{
  "n_layer": 8,
  "d_model": 576,
  "n_kv_head": 6,
  "activation": "gelu",
  "positions": "rope",
  "rope_base": 10000.0,
  "parallel_block": true,
  "init_std_qkv": 0.0166,
  "init_std_o": 0.0166,
  "init_std_down": 0.0,
  "lr": 0.000648,
  "decay_shape": "linear",
  "doc_mask": true,
  "dataset": "wikipedia_en"
}
MLP neurons of a small language model. Each row is named by its layer, matrix (up: input weights) and neuron, and shows model dimensions 464-559. Each number is 200 + 20 x the weight over its row's rms, rounded and kept within 0 to 999.
After each neuron's rows, "fires after" lists the tokens most often just before its 100 highest values on Wikipedia text that the model never trained on.

L3.up1513,176,197,205,206,209,215,188,168,191,180,196,196,208,148,210,189,197,211,193,181,163,181,223,163,208,200,183,215,178,188,228,208,219,199,180,185,199,228,228,182,205,170,200,213,202,210,195,205,189,219,218,203,216,174,198,191,227,228,195,197,191,215,199,213,218,190,211,204,185,180,180,205,219,215,214,209,210,182,200,242,213,207,187,212,238,196,200,188,151,194,209,195,192,182,187,200
fires after: " 0", " 11", " 10", " −", " 1", " 12"

L3.up1574,194,202,216,203,180,189,208,180,189,156,170,215,194,129,197,200,160,214,179,235,193,156,225,210,182,187,201,189,213,202,168,189,156,220,183,193,239,194,206,201,187,183,218,183,208,232,182,203,250,165,213,202,194,177,202,203,220,218,182,204,200,177,187,208,170,230,210,206,214,217,185,184,149,214,200,205,205,207,199,187,161,208,199,183,196,170,218,168,198,187,228,193,193,198,189,225
fires after: " |", ",", " of", " and"

L3.up1235,176,216,205,214,183,191,193,197,189,210,217,206,223,126,197,218,190,190,200,220,197,158,222,215,220,214,215,238,167,178,191,274,202,221,190,187,181,207,186,204,191,197,227,209,182,196,220,196,184,212,216,220,204,242,186,191,225,230,167,180,208,176,226,214,180,198,188,181,212,195,198,210,211,196,184,197,189,165,215,190,194,191,198,205,224,196,208,219,178,156,193,210,186,213,211,201
fires after: "19", "197", "196", ",", " (", "18"

L3.up1882,180,198,187,214,191,227,174,215,179,191,163,255,201,201,190,184,179,224,204,210,191,240,216,219,229,203,187,233,219,191,236,212,186,194,141,215,170,156,197,201,241,199,193,201,219,209,179,203,226,215,210,223,185,175,193,200,217,221,203,174,153,207,207,221,231,145,200,154,200,182,199,209,221,211,228,195,156,212,178,221,197,198,186,202,215,152,214,205,192,189,190,170,209,201,193,191
fires after: " Abd", " D", " T", " t", " R", " M"

L3.up1989,198,203,228,202,189,202,185,183,190,189,186,227,193,151,183,218,160,228,186,174,212,228,220,200,170,191,159,191,220,201,211,223,226,197,216,212,215,204,221,180,218,201,215,209,245,190,206,208,190,170,192,180,182,198,197,222,195,206,219,211,175,210,196,176,212,211,195,173,194,197,188,183,188,196,246,208,202,209,197,188,212,162,186,225,200,197,197,205,185,175,225,187,231,149,215,206
fires after: " and", " as", " has", " (", "ij"

L3.up1255,225,207,203,195,207,205,199,229,210,161,210,224,228,217,204,238,173,224,149,166,201,220,190,213,203,187,241,200,183,222,218,203,209,228,228,207,164,200,168,223,173,179,223,231,190,215,187,192,209,205,167,226,201,212,164,199,204,217,211,194,166,198,183,176,186,175,152,193,183,197,183,219,214,195,182,183,195,198,184,217,193,209,211,212,224,162,196,208,168,175,188,194,224,166,185,230
fires after: " to", "is", " (", "ol", "ers", "-"

L3.up67,193,206,207,212,224,220,217,183,229,197,213,183,194,208,207,212,196,227,194,226,163,170,180,178,203,214,222,199,226,198,190,190,187,185,210,197,198,198,176,196,208,242,177,222,221,219,169,207,170,158,213,179,205,190,197,204,227,214,181,211,143,217,204,166,184,183,180,236,219,170,183,207,179,205,171,188,228,201,184,213,186,210,201,229,218,199,196,205,223,197,218,200,198,202,202,190
fires after: " |", " Add", "|---|---|---|---|"

L3.up787,153,186,213,192,207,204,210,198,183,179,196,203,202,183,178,164,185,208,176,205,182,184,190,201,219,157,198,230,217,213,206,208,164,226,216,206,189,207,171,188,199,198,224,194,182,205,179,206,171,201,229,191,228,212,186,187,205,190,160,184,170,195,249,212,194,187,201,196,209,176,199,208,233,187,211,182,202,214,158,196,187,209,207,195,209,204,190,200,200,210,169,189,209,180,177,184
fires after: " D", " Abd", " d", " Men", " years"

L3.up549,185,221,221,205,198,185,203,195,196,178,163,208,206,151,207,203,188,199,171,206,178,175,214,224,163,204,219,212,212,203,187,176,189,253,189,219,201,186,206,184,234,198,178,195,211,201,207,203,169,186,220,225,224,206,196,220,216,241,201,197,181,212,208,198,167,168,220,193,215,170,219,186,197,227,233,167,207,207,182,235,158,214,232,203,228,178,203,190,176,202,198,214,195,217,230,186
fires after: ":", " 3", " 2", "ze", " on", "e"

L3.up1236,212,178,241,216,230,230,202,177,227,173,156,192,165,207,198,161,176,204,176,196,175,233,207,227,190,172,188,216,220,193,189,204,236,217,192,213,186,213,180,194,204,163,204,227,234,203,234,174,194,209,198,174,229,192,227,211,186,182,194,187,183,167,188,176,182,142,187,215,208,167,210,206,194,214,226,215,183,194,209,224,196,194,189,181,179,186,191,154,189,186,226,205,222,186,202,187
fires after: " |", " Apps", " 0", "\n"

L3.up397,205,163,215,206,195,194,207,192,215,184,207,184,170,172,197,194,193,212,195,211,187,224,198,211,218,173,211,220,184,188,184,216,196,216,191,209,171,170,190,210,211,192,196,211,206,240,197,197,197,174,178,207,236,200,231,212,168,212,176,206,193,200,174,201,202,186,211,191,208,212,169,267,223,227,192,219,211,203,185,190,197,198,203,153,212,178,183,209,175,191,200,165,211,213,180,206
fires after: " on", "On", " |", " –", " On", " Bi"

L3.up1563,190,193,227,179,183,227,192,208,200,193,191,206,179,192,181,222,196,224,173,201,169,193,229,182,214,226,193,222,200,207,203,199,174,207,210,245,205,171,192,196,181,187,179,191,180,205,211,206,188,164,217,223,205,231,196,216,209,174,171,200,196,187,190,193,189,176,159,196,166,229,166,205,180,181,205,188,203,205,180,243,192,190,196,222,200,166,209,211,172,210,151,178,226,173,200,210
fires after: " Gr", " H", "H", " Car", " Court"